Weights of a small GPT-style language model, trained from scratch on English Wikipedia: 10.9M parameters, a variant of Adam for these matrices.
MLP neurons of a small language model. Each row is named by its layer, matrix (up: input weights) and neuron, and shows model dimensions 32-223. Each number is 500 + 40 x the weight over its row's rms, rounded and kept within 0 to 999. Numbers have three digits each.
Before each neuron's rows, "fires on" lists the tokens most often at its 100 highest values on Wikipedia text that the model never trained on.

fires on: "e", "ve", "ne", "pe", "de", "re"
L5.up648:591518519584510487535524502490474502449569500509416482446536478493513529534467525454515558473465486499524464533475522503452544508450512487467498540519560609549640530502532584552545439473530473476466465503505459433527456578403553456479487474563491451516490499591526461509450531497464482494501549521475498512547536481439568493545447555464503462484480498466485500558527492590503497540489541476521479463494525548502509513542467457509489474522538479466467552398463487551497485539579438446493524487469485545525555453474567456507496526499509502507524513432533451536571554535496495635

fires on: "d", "st", "app", " along", "ing"
L7.up889:577502447478568480474517582479492510551496479491539561449471499516493481511535580514500518491489534460493473482456514434496446541462470437552417466531602503478488503525592464591524449427458469405478467536442483503472472554467471506469489484550441500514575490499468507504525476478531550473528493526496473543483503529441623462500509501498452500439530518476567514537442600548511503479523493457529456489482518535518563501564492475445502483588508524541507507528527485530508453505451482464453541467448475565448435517528511540513530500486567536486475490490503500476521518520457463484

fires on: "20", " (", " (19", "7", "2", "17"
L6.up497:482537456447528519520496437494446497484482431586502485471514427594466555539450503469551558463526483609497493489546397521525474543540456482499439531496471503488507480554500529586504484469470552524469548525469493485409511474450539507464548568543483493509485505534502498551502484414494584517426481504451542535522441527435444501467521549535530493446478548584496473507520525514464513495495518527447417504522435507502553515547518421471532531560468499522565548516508485554482502525469532463508513532510502491444494467540503496591561508457507450560499494517421548474466494511470591527

fires on: "s", "x", "li", "th", "–1"
L10.up823:533508494496446475536480559476503534567498485485517479492552539592515452496508463479536526500531582492459548488489431532559522446485490489535487420507548533592537504525468494619539549448515501540496538499479500510434538517488500422452475507481454461538521476565471434518519500572515490525509419511509434477506504479467496512591490438458492471517481539468523478518475462505482523501532511502535501519527530526470491538523517486533438470451558440491560531500470493562522467541491515462524531508493571537453553521485526483454586541450557493451513499499454509527600502504465551473

fires on: "d", "n", "app", "al", " "
L10.up466:511486447564463514493441573513465588532479450521561484498492442505507465508473504511567511472464511496519474568474494562470492468474505448451447473510542475525474481472517530561515480442462484466463506365458526494442503471436504471441533523533500529547523489533511475489503451546539459536473476495549441465516481554535585544551541498436520458471496480426503474485499553611522474459521501529488479505463437589499509532603543423500526427518519569482547431464464480515526384537493491487514476472501472502466436495478492502478494576485566533525473492499571571450506491528480548527

fires on: "th", "s", "e", "ur", "ri", "ed"
L7.up566:554452443602479548549519564557508470487542479507521441464600476555453429519489474538517500531486532479440451543510482531519513466508551457482488462477526545571503507553564531592532556507521435486462477500438500488428495533509454490464489499430509472529431554493489510571480527506498522515519498468490470499552520510499540554537480434500606498472463486469483462476526495478538508449418540530506540524468487532468424532523542494521431508485509469510475489457538457532524538563524534438498470525467572503566554435516452498476545458494543497474570513455513457440622589527448571469

fires on: " (", " ", "2", "."
L5.up943:486527470514477464454482411500384504461499472460525471565547473572477491553469487466512490460555492589408480487534487463518504457457450537477427535424474469442492539541507557544561513477524528496462526469509498503497457536463513507490517492470543468516535523465543450507512510428552529518441528494469457449569433496444567568454508522554556466515464519505540521552531515455486477519443433529542490526506445554552507509502502420473540533529563536489536500477591523586504518514473501454513556548504476503529501475494499502505563504467491500482473541434475538397510520522474511544

fires on: "ly", " event", " also", "ally", " a"
L5.up119:532491460582436512533491552536401514516487498502473486505492436529528463515473525513540439482486495456469452465519455545536517470492478420495457462434546602591479419577482525543516477481517495463497470496527503461525517434531532500461428490518426498517538518527565448519504492443541546566512541538468486435480427511476594490526521513548478530509513516457499590581518461528488479474587557554457421520465456542494496527535467482442513433507525454519504592436504491599471495499482490464481502448511454462435497516491526449489494437497501474534512461508470484504604557477460536566

fires on: "mon", "an", "par", "o", "ton", "to"
L10.up269:519513488556461506548496493519527576493490536516503454450495450501502542555517458499500515503424495508483509537587418512493478458489457498529536549460472511602550533518440526466500517433516518504454465467429481516480544461498529457457527551474445486538545511579486474536469429537507466474424518546514413510465536427527417473509468542492503429558483513545534559517503454482503526529527545501465491522502468489438514518502467506510543436595522472521523458436383472458548500495503544518520434554506537482473515462513573529534516527450520583520473430486541510490519497519546533450

fires on: "ne", "ian", "pe", "ish", "st", "g"
L10.up182:453516476514541512471476503492543516451476507517460455476492441481535497574463477536544564431463537512549519544527546573501435537540510452485503450502461604481548513569464484544530509448532488548463532455446511472552583565480471468438501452513550506528559464506497438539481471477450543465482519515482468589571528527480578529502478447472560468490545459473448532527408496514405478447569456530455554493518544543532514565543505403526547503528484467432423556520449517532531465532516517467531510474438425568433513488487553515543473512467483494520526491444522518472518539520487472522

fires on: "ly", "ally", "s", " the", " a"
L3.up75:556517413489492534513501503458502507486512491504534532446525474564529435518523485479597473516555455490549474438506454474615481535483467443484454458527525578518561450491456539541522410534467486464493484508468593482523447486521505453494485448463542551507556549486485420538496491486536467594543498513527446460472447532482557481520521532501462517448517513369485544524465476500541519448624572501487491467456491547516484464511498437483496411444505555434496589459521480515449387575529466488491458492529493552476499527506547523515491436537476483506481492494523506511547488495496524551

fires on: "lan", "an", "mon", "ric"
L3.up367:487518529507469487508506488530556492520559470552451423493454494496496483538508494453514449419443459564544518526500471542439454492562459522531523448456495488531562501545425569449513539464482542498470505465499500498516580455465503463486452515602530436508523511524524499543478526510529493487543548569541480486566534490520492457483441506498527451472508508516493485485514559500532510483474528510505519580490434557514432513482546462435547428515465439488555517469412518478447449496558524462472508459479544502534498436534573547445537519444529529566532453476518530514482437502514484441

fires on: "f", "or", "ter", "mi", "mon", "par"
L10.up283:522467495448487515462419502522546553523501440485476482522524500526526487593488528531539500408527503551480540569510514523460516488448431481533482498466538509534519498585514521471463533478522475463483487520507545542386535527523462491453489490512496420515485483633477473513535493509528519494507521490450466523504450465494445439480476472494594429555475513575538546462552476514496484558456498528547470559526499473447558526487544526504529460519542460551538481461432456486476448560542497477421426500451535487536455536550494524485467539479492487537523464421517473460607492511522523487